Weights of a small transformer language model: MLP 1536 tanh GELU.
MLP neurons of a small language model. Each row is named by its layer, matrix (up: input weights; down: output weights) and neuron, and shows model dimensions 240-367. Each number is 128 + 24 x the weight over its row's rms, rounded and kept within 0 to 255.
After each neuron's rows, "fires after" lists the tokens most often just before its 100 highest values on Wikipedia text that the model never trained on.

L5.up28 [137 106  92 142 110  79 171 146 142 112 120 142 101  68 129 182 135 155 104 176 150 121 187 164 125 141 122 137  75 102 147  84 137 130 132 119 143  96 116 134 131 111 122  99 114 151 138 102 138 145 126 136 145 146 123 144 110 128 146 109 136 144 164  60 137 161 131 158 124 143 121 138 120 107 138 135 112 101 157 139 107 166 144 125 145 149 169 138 111 118 140 186 110 127 145  79 103  63 151 143 122 122  80 111 116 117 126  92 134 147 170 107 129 135 133 136 163 126 177 117 149  69 164 123 149 129 170 122]
L5.down28 [155 104  84 122  99 143 115 113 158 128 129 158  93 147 121 151 105 125 148 148 107 158  94 143  94 124 123 142  93 128 114 149  98 113 156 145 101 102 156 112 101 156 116 125 138 115 118 170 142 142 111 127  88 130  98  75 163 183 160 179 100 128 145 121 138 152 130 102 130 145 113 123 152 135 130 135 144 146 142 108 121  91 117 101 110 122  85 129 118 114 148 105 129 125 129 125 127 121 132 128 103  92 133 185 126 122 143 115 144 145 126 145 146  42 143 102 100 125  94  99 172 102 147 140 103 146 111 130]
fires after: "\n", ".", " The", " He"

L7.up704 [157 157 108 122 118 142 151 119 100  87 122 140 153 129 140 151 106  95 148 107 185 100 151 116  91 101 137 116 123 124 132 137 141 117 106 134 137 120 115 168 111 102 128 107 130 100  99  94 120 119 165  97 167 167 156 131 121 146 143 160 139 134  96 155 146 141 128 154 175 184 141 125  99 133  70 110 115 146 136 145 146 116 124 149 146 100 146 126 132 115 154 142 138 146  88 126  95 128 124  89 117 159 150 115 138 137 130  69  89 169  99 136 143 102 114 125 104 116 146  75 135 134 152 116  94 120 153 117]
L7.down704 [109  99 131 120 150 144 125 136 161 124 142 151 105 116 134 125 114 106 132 119 120 127 149 101 123 138 127 104 127 135 113 161  91 103 118 130 142 126 117 102 110 126 113 104 119 148 126 133 168 117 146 121 107 134 119 140 152 106 127 101 147  73 173 141  85 135  89 143 142 136 170  89 157 137  97 154  88 181 154 139 141 134 111 128 124 163 125 129 106  98 117  95 126 133 127 137 140 148 141 101 140 163 130 104 159 142 161 117 138 147 154  79 118 163  98  84 168 133 119 144 159 143 124 114 145 103 122 155]
fires after: " Qu", " qu", " On", " Ad", "ad", "d"

L7.up716 [151 142 112 131 115 111 134 167  78 102 168 139  72 104 125 184 165  66  99 137 158 137  97 132 116 130 145 116 150  89 137  58 101 168 137 146 168 112  95 152 108 148 147 134 117  93  91 132 133  90 187 105 104 129 133 128 150 122 151 120 143 111 102 144 117 101 133 172 132 119 115 118 135 138  87 117 202 116 113 154 136  95 123 168 154 154 157 145 113 164 145 152 113 115 138 164 138 137 113 138 106 112 157  83 147 138 133  95 137 157 134 116 106  91 156 119 168 130 155  98 144  73 138  96  87 119 133 129]
L7.down716 [ 89  91 147 149  96 156 108  91 111 116 101 156 110 101 137 152 142 126 111 100  95 126 127  90 117 149 120 106 140 141 134  74 126 176 190 142 115 123 138 159 165 114 121 110 133 133 115 147 160 141  96 119 132 119 140 148 111 143 121 135 182 143 141 138 135 108 162 132 137 107 106 142 113 148 118 169 103 154 139 117 110 147 121 171  94 157 107 142 180 139 152 161  90  96 138  73 195 106 131 124  67 103 145 145 131 163 160 123 101 172 142 105 149 112  98 155 143  68 121  81  92 134 126 122 119 107 135  80]
fires after: " an", " in", " E", " ", " inter"

L4.up632 [118 101 162 164  87 149 100 150 172 127 147 183 110 124 162 147 128 140 116 141 141 146 146  84 135 140 170 146  72 145 140 155  91 177 136 140 133 101 121 131 122  80 142 158 152 143  95 142 143 124 119 142 156 125 127 122 106  97  97  77  78 110 174 175 152 136 148 131 102 108  96 114 176 142 144 124 134  98 164 129 135 138 111 142 161 151 145 164 161 137 140 128  94 118 128 129 101 124 146 117 137 140 148  95 112 161  92 150 118 128 142 132 129 133 139  77 136 127 145 145 152 132 139 119 120 140 106 135]
L4.down632 [100 185 174  98 109 135 114 177 119 114 107 186  98 157 155 134 154 139 134  94 172 103 153 158 161 144  94 133 151 165 128 124 173 146 139 113 125 117 154 123 138 113 143 132 139  57 148 179 113 110 140 137 131 113 143 159 113 149 111 126  85 150 116 140 147 141 109 129 140 131  87 103 143 101 115 161 135 102 140  86 140 101  98  86 146 109 126 151 102 111  99  75 128 145 126 131 124 139 107 157 116  68 164 164 149 161 114 162 116  94 136 148 119  83 108 125 157 111 120 160 133 108 115 109 136 111 108 129]
fires after: "\n", "-", " U", "•", ":", " ("

L7.up983 [100 135 160 123 160 157 112 121 136 150 170 128 154 109 146 105  71 119 132 107 123 118 151 102 104 114 130 148 115 128 110 177 147 142 123 115 140 102  81 132  94 160 144  88 145 182 160 164 137 105 143 111 102 143 118  89  83 178 162 123 123 107 179 122 130 157 131 160 141 115  68 139 131 133 157  71 126  98 114 150 132 131  97 110 127 113 146 150  96 102 112 160  92 104 100 152 145 129 112  81 151 145 145 129 138 153 162 133 110 123 134 170 146 126 158  89 160 112 136 124 143 128 134 133 143 130 154 139]
L7.down983 [144 108 117 110 133 137 116 140 136 137 141 190 127 135  88 168 161 124 125 124 131 116 161 161 106 151 107  70 153 126 125  83 141 179 119 110 124 100 129 109 167  97 132 118 153  97 158 147 167 148 156 152 111 113 160 109 122 129 126 102 159 146 117 119 107 111 132 129 150 106 174 126  98 107 154 132  74  56 103  90  71 114 107 151 106  99 102 106 161 114 133 116  68 135  99 116 121 135  82  80 100 116 153 137 142 115 147 133 153 128 133  99 150 165 140 127  75 126 108 141 143 161 121 134 116  88 106 159]
fires after: ",", "u", "a", "ha", " Fa", "i"

L5.up1086 [131 113 137 148 135 120 115 130 183 146 144 147 137 149 116 163 172 122 128 137 165 154 165 158 125 107 136  98 158 122  65 158 133 123 106  99 110 104 105 148  85  81 153  88 156 161 153 176 143 121 170 142 145 118 118 194 121  99 126 104 130 135 140 121 157 123 119 179 129 142 118 147  97 133 116 102 121  92 113 143  53 153  81 157 139 137 110 142 148 119 191 164 100 126 108 153  94 113 135 112 112 104  84  67 115 154 139 101 123 100 105 115  75 158 181 141 134 137 150  87 137 114 135  92  95  90 115 148]
L5.down1086 [146 129 126 136 102 140 102 129 135 126 171 146 153 106 105 150 104 104 118 123 163 155 135 127 113 110 105 131 108 148 125 172 132 119 101 117 131 115 130 134 132 129 150 138 134 126 159 131 110 116 144  89 130 137 110  90 116 142 144 153 109  89 134 118 138 133 100  92 139 120 113 133 137 138 145 122 121 188 156 125 146 178  95 121 136 111  60 146 126 117 157 104  98 113 163 153 144 142 123 107 143 125  81 124 150 105 146 124 133 117 128 148 174 134 114  83 137 123 125 128 138 128 108 124 103 117 138 145]
fires after: " was", " is", " are", " who", "ed", " be"

L7.up22 [127 116 125 104 125 163  95 114 164 115 171 147 118 141 162 156 145  99  71 130 131  97 113 109 143 126 128  78 110 129 103 132 109 167 108 117 142 118 118 160 125 149 105 179 165 115 147 138 147  68 140 113 127 140 138 137  87 144 105 111 152 107 108  89 111 120 131 107  91 157 143 146 157 154 126 101 105 107 121 139 180 166 115 146  96 150 156 121 126 139 147 154 127 112 122 122 125 120 163 140 166 123  92 150 150 154 110 152 109 146 135 128 149 128 114 129 104 134 144 109 137 111  72 131 145 158 116 125]
L7.down22 [126 136 102  51 114 117 156 120 126 132 137 177 129  86 138 155  91 110 158 146 151 123 110 126 157 142 143 162 122 112 106 139 151 142  97 101 114 105 109 131 114 100 114 124 120 130 103 138 118 156 122  90 146 101 118 121 149 104 135 127 112 103 120 109 141 138 153 122 156 101 113 141 136 110 136 117 100 124 149 123 120 126 135 131 113 120 131 115 157 148  92 100 123 155 160 111  91 125 118 134 177 139 121 143  61 107 121  94 134 151 126 133 111  80 154 148 148 138  92 130 129 138 124  89 155 108  94 110]
fires after: " ", "I", " we", " B", " b"

L7.up344 [ 92 112 126 160 181 116 153 138 114 168 168 138 118 126 119 121 139 114 109 129 158 160 112 145 150 105 151  91 122 116  89 112 123 160 113 142 151 113  52 139 102 109 150  57 123 105 133 144 135 133 147 137 129 144 132 153 125 175 124 122 141 128 126 158 117 125 121 144  77 117 144  78 166 140 134  76  99 149 120 141  96 159  84 160 123 116 115 122 154 113 104 150 129 138 125 114 125 109 128 100 101  82 105 124 163 135  99 187 105 114 163 102 144 138 115 153 138 130 101 181 166 104 128 168 132 110 121 135]
L7.down344 [127 174 125 118 129 121 149 126  98 114 147 142 105 114 190 107  89 133 166 184 100 126 112  97 150 130 143 139 136 175 114 117 129 118 170 134 109 155 147 149 155 117 131 172  82 105 129 172 104 130 129 120 129 115 101 115 141 149 124 143 113 128 130  93  93 148 149 116 151 181 109 134 151 115 118 141 147 155 137 155 151 135 162 114 130 150 119 114 141 129 122 127 155 122 138  76 161 104 121 167 140 138 122 118 119  84 171  90 125 131 164 135 110  83  88 120 128  92 164 120 138  93 101 133 143 173 152 151]
fires after: ",", "-", "ce", " or", "ro", "e"

L4.up860 [153 119 114 172 113 133 120 151 132 116 126 141 122 122 118 119 141 157 115 125 163 153 159 134 139 123 125 138 113 126 115 100 160 149 116 145  76 102 101 145 119 119 155 133 121 174 135 162 145  90 134 133 136 138 131 146 106 153  59 124  90 129 113 115 139 119 118 117 157 150 121 126 159 160 148 136 120 106 137 101 122 148 131 130 135 131 145 165  91 139 116 143 103 104 131 129 114 122  78 117 145 119  89 125 144 117 101 126 186  99 119 121 154 127 128 142 123 134 151 112  84 118 128 115 107  57 139 129]
L4.down860 [143 157 163 145 138 123 162 126 145 131 152 166 173 140 130 164  91 180  97 172 145 137 108 161  84 158  96 143 105 117 112 146 120 125 153  95 124 141 109 151 108  80 179 134 142  72 139 139 121  85 110  93 146 151 140 128 157 140 136 125 157 155 101 137 133 128  93 122 156  89 141 130 132 127 160 154 198 130 137 113 136 127  93 136 119 127 123  91 139 123  97 176 124 184 123 139 109 153 142 104 108  99 130 137 147 132 117 143 103  88 134 157 118 155 176 126 132 135 103 168  90 100  85 124 111 108 120 104]
fires after: " was", " were", " is", " also"

L5.up1482 [108  99 120 108 171 140 159 155 146 126 121 153 122 108 127 152 134 100 143 110 156 140 136 125  95 120  89 109  84 111 156 142 135 159 127 119 171 112 135 116 113  93 161 102 147 115 141 186 113  81 145 162 143 127 100 128 123 163 128 123 106 139 125 133  91 138 146 141 132 124 102 160 129 138 140  99 100 133 123 150 122 137 147 134 125 137  97 130 164 118 166 164 130 131  76 131  80 128 132 121 117  87 102 108 146  97 115 125 122  96 127 135 132 107 108 158 110 148 141 147 144 108 149 152 145 166 163 103]
L5.down1482 [144 103 139 131 106 133 145 109 126 136 136  62 107 131 123 148 108 110 143 117  95  99 120 105 136 128  79 177 183 134 129  96 134 148 121 134 118 156 143 154 146 141  93 130 109 184 115 102  99 184 117 190 138 108 143  86 147 132 163 158 154 109 102 119 137 122 178 116 131 174 140  65 163 114 138 166 153 137 153 130 126 124 136 139 120 104 160 133 103 149 126 105 103 124 136  96 119  82 159 137 101 150 118 111 147 112 153  95 118 143 105 118 128 105  86 124 114 151 157 123 111 154 104 106 122 152 118 186]
fires after: ",", ".", " |", "-", " and", ":"

L4.up7 [ 98 153 114 141 122 161 124 125 169 125 147 162 112 126 133 133  70 107 100 117 183 186 165  89 126 150 129 134 162 105 101 132 142 120 117  85  80 107 108 153 169 109 139 118 112 123 187 144 163 121 147 106 154 154 181 166 115 166 133 113 157 156  83 114 105 122 111 152 121 145 134 149 137 142 159 155 142 105 109 170 129 145 160 134 143  90 128 132 119 135 118 117  89 107 115  99  95 122 114 130 136 110 128  90 154 130 118  92 109  98 126 136 109 120 148 159 126 114 162 134 102  91 105 163 129 133 124 132]
L4.down7 [115 115 123 120 106 126 145 177 175  91  89 180 132 117 107 162  90 128  76 154 138 138  96 153  94 123 119 131 131  99 130  91 145  58 155 121 119 112 193 149 126  86 154 107 139 122 108 164 106 102 141 132  94 108  90  93 134 140 169 110 122 140 140 128 155 153 146 133 143 138 117 173  75 108 136 127 154 120 137  73 130 127 140 119  93  98 165 112 141 129 142 149 103 154  76 152 116 118  89 126 163 113 130 110 109 125 139 148 131 146 129 145 124 118 136 119 115 137 167  83 114 121 125 115 132 162 147 168]
fires after: " to", " he", " and", " also", " was", " re"

L5.up1256 [ 95  53 130 169 119 118 183 146 118 140 144 169 106 123 108 181 121 134 112 109 119 160 167 123  91  73 120 118  98 109 140  77  88 129 125 107 133  90 102 119 122 100 135  94 153 161 142 103 135 113 136 195 127 141 111 116 126 152 128 127  96 135 147 134 109 163 155 125 115 125 133 140 153 134 136 117 119 117 134 191 125 127 133 147 141 118 115 113 151 112 139 177 129  90 141 106 149 117 177 125 124 144 113  94 142 127 102 134 160  87 138  89 122 113 139 125 160 142 135 152 137 110 117 160 139 120 167 140]
L5.down1256 [161 124 122 110 129 128 135 118 157 137 146 177 116 101 114 158 121 112 151 170 143 156 139 171 133 127 107 122 145 124 101 123 114  60 162 126 186 142 106 125 115 106 112 111 101 153 122 144 149  72 118 109 126 140 138 117 151 174 152 131 105 129 104 138 123  95  85 129 129 128 164 147 134 113 127  99 165 107  92 143  91  85 149 117 105 146 124 134 114  95 155 136 158 119 109 124 167 141 114 119  92 158 165 135  82 105 100 136 141 147 112 112 119 131 140 137 101 113 156 119 119 124 148 122 112 121 153 123]
fires after: " the", "\n", " one", "|", "The"

L4.up352 [160  99 129 131 140 102 133 129 166 114 183 109 110 144 109 165 154 130 127 132 162 127 154  79  93  90 156 107 107 107 132  99 111 166 143 134 151 115 101 127  64  56 133  99 113 107 123 165 133  99 151 145 115 163 130 172 110 122 208  95 103 130 126 147 152 145 142 124 134 124 135 153 139 160 103 109 118 111 154 178 171 126 102 146 159 164 126 154 146 131 168 142 141 145 115 139  80 116 128 112 137 115  99  93 145 101  98 129 172 111 139 128 129 140 124 125 164 159 117 118 133 113 131 153 106 142  59 113]
L4.down352 [139 156 134  98 132 149 166  96 126 148 115 162 107  89 176 131 120 155  96 100 141 109  90 135 162 154 148 101  67 139 143  92 127 171 137 183  79 136 156 156 134 177 130 142 132 131 134 114 110 168 114 125 149 114 134  86 175 129 112 118 152 142 143 152 115 129 116  90 125 133 100 142 106  92 186 129 183 135 146 164 151 171 122 150 131 125 154 113 120 154 125 145 126 119 151 129 116 157 131 162 118  84 110 179 115 139 109  70 127  96 137 100 126 111 120 101  88 117 121  83 108 122 119 119 132 106 112 131]
fires after: ".", "\n", "-", " (", " \""

L5.up837 [133 125 152 137 131 150  99 141 146  98 162 137 102 207 147 147 174 114 119 176 137 131 174 157  74 139 145 118 116 116 129 114 127 196 113 152  88 130  82 173 119 134 155 117 114 132 110 133 151  99 148 131 141 157 151 150 106 115  94 109 124 156 158 167 216 118 125 114 128  92 159 127 104 175 171 116 166  81 135  94 116 165 124 118 121 157 169 167 100 108 148 159 116  86 112 125 134 118  98 109 140 124 157 119 135 116  87 127 131 100 119  89 108 128 142 120 116 113 148 128  94 168 102 123 100 124  94 140]
L5.down837 [133 148 137 164 142 114 117  95 104 126 121 167 154 127 115 112 132 141 119 117 106 133 142 108 148 102 129 138 142 159 102 143 132 162 145  91 138 150 153  75 112 131 129 114 153  87 149 119 152 140  77 117  85 131 132 122  76 109 148 114 153 135 118 138 140 136 108 100 105 140  79 150 198 148 147 120 126 110 156 149 134 147 139 124 137 134 117 112 157 127 135 151 114 143 156 173  96 150 147  99  99 175 106 100 164 158 106 108  81 118 144 144 135 132 120 160 144 112 110 133 165 112 101  99 123 116 106 157]
fires after: " was", " is", " ", " re", " be"

L5.up431 [ 70 109 167  95 161 148 124 161 103 133 128 151 102  93 125 167 127  77 129 115 122 135  99 120 147 141 127  84 149 106 130 127 117 157 136 140 146 119 157 153 121 190 131 157 119 134  89 161 150 115 148  99  81 117 162 108 119 120 110 100 130  88  96 141 120  99 109 154 129 119  86  87 151 137 146 162 137 134 123 145 105 119  73 133 101 132 107 129 135 129 113 102 108 127 110 169 101 177 132 121 144 138 131 112 127 158 113  67 107 122 146 156 125 146 190 113 120 102 135 119 166 124  97 109 143  99  95 123]
L5.down431 [ 98  70 141  92 121 107 154 142 106 165 121 132  93 148 103 110  85 182 114 160 169 127 125 165 135 104 103  96  69 118 135 138 127 106 160 135 109 135  59 158 118 114 156 114 120 118 180 115 122 131 113 157 102 126 124 138 113 176  78 140 134 138 152  71 118 138 124 116 144 104 140 148 106 142 133 124  68 174 133 102 123 110  83 149 146 128 139 148 156 157 159 131 154 124 127 106 141 142 133 135 130 175 131 135 165 137 131 153 124 128 143 112 163 141  66 126 155  72 134 170  98 125 145 111 124  95 124 110]
fires after: " in", " "

L4.up760 [159  99 124 132  84  93 141 171 126 124  88 142 114 100 115 201 194 109  88 120 124 136 154 111 133 135 172 107 101 106 123  92 153 128 128 106 129  76 124 121 149 106 138 154 131 137 145 156 102 112 151 111 170 141 128 140 143 144 111  98 115 140 121 139 145 158 144 149 132 152  77 143 154 122 133 167 144  90 125 136 110 136 118 126 162 125 169 156 104 111 147 143 169 101 115 122 180 121 127 130 161 136 136 120 142 140  90 129 140 108 165 120 149 116 116 110 137 143 152 160 121 124 102 117 126 111 127 136]
L4.down760 [136 113 133 123 132 106 115 111 106 135 159 105 103 106 129  83  98 146 146 134 162 111 148 148 134 112 141 148 195 107 129 114 126 136 107 113 200  88 157 107  86 162 156 133 147  97 139 127 108 137 128  65 124 160 120 124 155 147 134 153 118 120 158 134 113 137 124 153  99 142 106 116 136  87 139 121 132  99  92 129 136 119 115  95 149 172 114 146 135 129 118 160 124 139 148 172 141 135 116 157  90  90 144 165 116 113 180 123 101 124 144 144 114 131 142 133 134 128 148 105 115  98 138 143 143  87 123 166]
fires after: "\n", "==", " =="

L2.up242 [129  93 165 106 157 135 153 179 157  98 133 139 138 143 124 144 120 126 102 152  91 119 152 120 105 102 149 125 111 137 128 109 137 113 117 134 138  46 120  98 103 127 139 103 160 139 116 173 116 130 146 109 165 135 139 124  99 144 131 131 151  99 161 174 130 126 156 152 166 121 107 152 144 132 111 101 163 113 176 140 153 144 121 135  89 145 171 164 102  39 136 136 125 104 103 147 160 147 134 115 188 128 117 103 136 178 127 116 134 134 179 125 183 142 139 136 151 129 137 124 122 136 116 160 115 129 110 178]
L2.down242 [131 122 143 148 135 120 129 135 175 116  93  81  87 144 141 104 116 131 120 115  73 170 167 147 109 175 108  92 110 129 116 131 135 131 150 132 118 126 173 172 119 131 111 118 140 120 139 110 164 143 118 144 183 129 154 115 152 144 139 131 180 153 114 156 129 149 163 149 128 114 104 147 101  95 152 142 170 128 151 117 159 149 102 109  71 146 169 109 130 148  82 159  79 119 157 142 121 149 141  89 105 134 137 138 156 131 111 105 140 102 117 130 155 124  99 118  77 203 103  87 106 104 109 121 150  68 123 139]
fires after: "\n"

L7.up635 [141 112 138 128 114 115 133 112  93  92 119 114 140 111 140 158 162 112 106 154 113 111 161 170  99 155 120 107 159 118 136 123 126 131 119 116 131 110  98 121 113 157  88 103 100  93 169 101 148 133 139 161 154 129 124 124  92 140 186 122  97 146 110 126 157 150 148 153 151 106 125 166  93 146  84 134 135 116 133 121 170 157 171 139 127 172 114 168 140 133 146 111 156 151 131 123 129 119  81 115 120 174 149 125 129 130 121 102 123 136  93 146 133 152 145 163 123 119 157 101 116 138 115  95 132 114 148 146]
L7.down635 [115 114 143 126  91 120 129 154 142 149 126 144 107  73 108 108 132 131 142 140 104 139 186 115 135 131 148 139 155 171 128 150  94  92 105 108 154 128 107 117 144  96  85  78 137 137 114 147 123 103 180 134  95 115 127 132 138 106 157 143 109 128 108 145  96 142 129 148 144 115 160 158 137 161  98 139 139 117 151 143 113 104 145 127 110 113 124  88 113 104 128 144  88 112 152 110 132  76 162 121 133 137 145 117  96 147 134 109  83 183 172 105 166  81 124 125 130 111 126 109  96 112 166 120 143 172  94  76]
fires after: " tr", " Qu", " qu", " App"

L5.up44 [117 146 158 105 123  92 130 161  90 125 145 167 113 121 164 159 144  89 150  90 134 124 121 129 122 125 136 113 126 101  99 103 129 159 129 139 188 128 116 139 170 103 166 109 123 109 131 133 122 119 134 116 110 132 144 118 112 157 111 149 146 117 112  94 107 143 147 138 175 173  90  91 181 129 153 148 144 121 170 174 136  90 102 122  85 122 123 121 119  65 128 143 117 105 126  83 108 163 128 157 138  90 132 108 141 111 138  70 106 161 153 137 136 127 140 124 140 148 138  99 139 121 142 122 106 167 144 103]
L5.down44 [117 104 119 146 103 130  84 112 168 145  88 151 101 125  71  70 138 142 139 171 103 156 113 116 126 105  99  84  99 127 106 128 112 131 135 137 134  95 115 155 141  78 155 144 133 135 132 115 130 132 140 182  96 124 117  97 126 132 141  89 117 107 115 151 170 116 157 126 132 161  98 145 114 104  95 138 133 147 126 133  86 127 101 150 146  92 135 123 123 133 139 136 127 133 110  87 121 187  87 103 153 173 103  80 124 126 109 161 129  95  98 134 143 128  74 149 126 114  98 108 149 128 135 130 140 112 125 133]
fires after: " ", " the", " ex", " f", " d", "P"

L5.up1002 [127  95 131 121 131  95 157 146 126 118  94 144 137  95 132 158 168 126 116 142 198 135 170 169 126  99 108 106 105  99 130 128 111 136 120 120 137 103 126 178 100  98 138 123 163  92 143 136 106 123 163 179 144 131 120 105 125 154 155 127 108 149 105  95 126 137 144 113 103 146 111  84 131 133 144 120 116  91 153 141 119 163 153 145 136 108  95 160  99 147 144 138  91 123  99 118 102 122 124 131 148 122 151  79 165 103 135 107 135 119 120 105 102 132 147 150 134 151 184 101 138  80  82 104 102 120 128 113]
L5.down1002 [100 137 135 104  86 113 118 104 158  94 126 102 134 118 121 128  64 111 159 146 155 122 143 136 131 175 130 162 117 159 133 109 135 122 123 125 130 122  88 143 116 152 126 152 132 116 175 108 130 118 107 150 120 108 123  92 172 104 122 171  99 154 164 138 121 131 130  99 105 134 130 133 132  86 144 157 164 170  86  87 146  97 171 148 111  95  83 130 113 124  95 117 130 144 130  92 127 112 162 156 126 135 101 157 134 124 166 111 121 127 102 137 119 164 126 120 139 119 122 129 131 127 131 142 150 151 113 156]
fires after: ".", ",", "\n", "=="

L5.up302 [124 118  71  96  76 124 168 133 130 118 119 119 120 146 129 146 128 143 158 135 132 133 130 153 133 130 174 113 121  98 151 143 148 149 114 110 112 106 111 128 155 145 152 154 107 172 113 141  89  88 130 155 142 143 115 127 117 112 102 115  92 127 119  79  98 136 177 118 146 127 121 169 116  89 164 160 101 172 125 126 120 142 158 125 116 128 123 145  86 103 158 154  90 151 100 116 132 102 131 103 124 142  98 127 126 135 104 138 168 116  80 135 118 150 133 113  93 109 185 105 154  91 127 166 132 120 156  89]
L5.down302 [103 156 133 103 129 146 161 156 135 114 111 141 114 120 108 109  84 158  91 117 144 130 108 104 142 101 122 157  80 115 142  96  72 106 122 133 116 118 123 119 113 112 120  86 122  98  83 139 161 136 125 159 147 144 157 111 117 172 132 170 111 138 112 171 125 103 136 141 143 124 121 111 153 162 191 114 129 133 141 159 113  92 113 138 121 124 151  91 132 171 157 187 145 139 153 142 143 146 103  96 126  95 104 158 142 119 147 135  92 126 165 110 112 117 105 115 143 122 103 108 113 112 165 164 115 129 127 110]
fires after: ",", " was", " is", "\""

L7.up1389 [128  98 131 129 135 138 116 146 130 134 132 137 140 114 119 181 151  98 133 117 170 121 138 143 129 104 118  94 135  90 125 121 113 171 122 156 136 117 102 187  89 113 148 141 138  92 142 169 123 100 128 104 123 149 114 140 126 162 139  89 115  87 145  78 160 134 151 173 144  95  98 101 128 149 119 150 140 101 153 110 154 153  95 145 150 126 101 137 103 162 127 152 107 123 104 133 134 120  87 136 143 114 145 116 115 166 136  73 155 151 159 146  87 106 123 147 123 133 119  79 138  72  87 105  98  90 145 156]
L7.down1389 [ 87  97 137 107 145 139 128 117 146 139 145 173 123 156 129 143 129 138 127 135 107 112 106  63 117 126  61  69  74 137 141 131 146 155 129 188 148 120 130 158 137 136 147 127 107 136 142 163 138 188 137 130 137 101  88 173 139 102 124 106 126 122 112 105 174 125 170 117 120 101 153 145 156 146 108 161 147 127 122 139 121 133 128 117 144 158 132 104 164  66 153 113 157 122 133 134 151 114 157 152 128 120 118 134 141 107 109 121 126 126 129 124 151 144 146  97 175 113  94  92 121 135 179  95 122 122 106 105]
fires after: " (", "°", " in", " ", " mi"

L4.up42 [143 120 142 117 121 149 142 131  90 115 123 161 121 131 128 168 140 136 123 128 144 132 147 119 124 134 137 103  99  89 109 124 126 146 151 152 159  99 103 113 121 128 143 115 132 126 118 171 122 126 130 130 170 120  91 117 141 152 142 153 136 145 133 105 111 151 120 189  92 112  75 148 135 148 128  72 110 110 152 164 148 116  94 147 165 121 160 184 120  89 122 121 187 103 124 120 125 162 100 127  83 110 126  61 177 137 138 116 114 109 124 123 128  94 132 102 128 120 136 114  91 104 113 165  95 107 153 137]
L4.down42 [102 115 122 141 143 128 160 128 162 100 103 161 151 123 155 125 105  82 123 151 132 169  94 160 121 143 146 113 203 151 102 116 123 126 126 115 143 130 147 140 102 123 166 115 111 131 174 161 130 157 128 102  75 124 139  98 119 115 103 172 162 136 124 123 141  69 123 152 115 131 103 147 115 102 167 139 137  92 125 127 120  90 147 134  95 154 128  95 123 143 165 178 119 143 171 152 165 113 131 149 149 102 110 158 104 130 127 125 136 137 121 135  94 157  91 125 157 125 128  92 184  60 138 156 138  94 127 111]
fires after: "\n", "-", "|", "•"

L7.up1385 [114 138 135 130 169 166 167 120 120 160 158 148 129 122 166 163 113  75 127 155 127 108  97 127 102 101 151 149 122 137 122 140 148  85 144 133 150 129 102  98 145 157 152 148 103 149 130 174 135 104 115 112 153 150 174 148 115 116 139 133 118 112 137 121 141 120 138 188 111 123  67 116 125 125 192 108 156 116  84 130 127 153 135 141 158 141 145 146 109 109 142 135 107 105 105 131 127  99 105  94 114 103 134 131 138 147 158 164  91 108 157 123 147 104 131  94 186 109 116 136 108 115 146 142 111  75 132 146]
L7.down1385 [114 103 140 138 164 136 113 112 136 165  61 151 132 132 104 146 129 150 134  90  76 150 131 122 127 141 115  90 143  84  81  89 137 152 158 156 146 116 125 128 145 100 112 132 121 137 123 121 136 102 137 144 126 107 128 110 132 135  83 131 117 115 170  91 113 123  90 112 130 144 155 164 123 104 130 184 139 124  88  97 125 107  74 122 108 125 128  94 147 143 130 116 157 149 139 141 119 176 176 131 114 124 119  85 107 127 111 117  89 151 110 115 146 172 129 127 109 114 115 166 152 180 138 140 137 155 134 157]
fires after: " Da", "a", " La", "ha", "la", " fa"

L7.up1426 [ 95 117 156 142 117 172 113 109 102 121 149 127 121 139 140 111 159 151 136 111 127 128 135 147 136  94 151  86 134 138  73 131 102 160  85 121 120 145 125 125 142 204 136 126 147 156 168 131 139 121 137 143 132 148 120 130 101 128 137 125 107 143 117 127 126 108 118 121  95 150  83 152 100 112 167 119 114 111 139 123 135 151 105 140  93 163 108  91 114 142 209 161 119 178 137 131 148 113 138  81 133 114 102 131 161 133 175 104 135 144 112 104 132 151 120 148 147 111 146  99 137 125 123 148 139 125 104 142]
L7.down1426 [126 127 119 165 132 110 119 126 158 152 116 153 130 143 128  73 123 116 126 151 133  75 110 105 119 134 145 173 156 169 105 139 100 170 127 161 197 120 107 158 105 150 149 110 101 149 133 117 116 152 115 100  95 146 173 153 125  92 150 112 110 112 152 126 148 121 128 113 147  88 125 120 134 137 157 103 134 145 134 121 123 151 161  95 178 137 165  68 110 126  98  81 125 134 140 116 116 145 145 126 102 129 117 108 106 130 124 112 147  92 117 117  92 150 139 101 171 100 104 146 165 157 103 151 138 153 161  92]
fires after: "b", "g", "op", " b", " B", "k"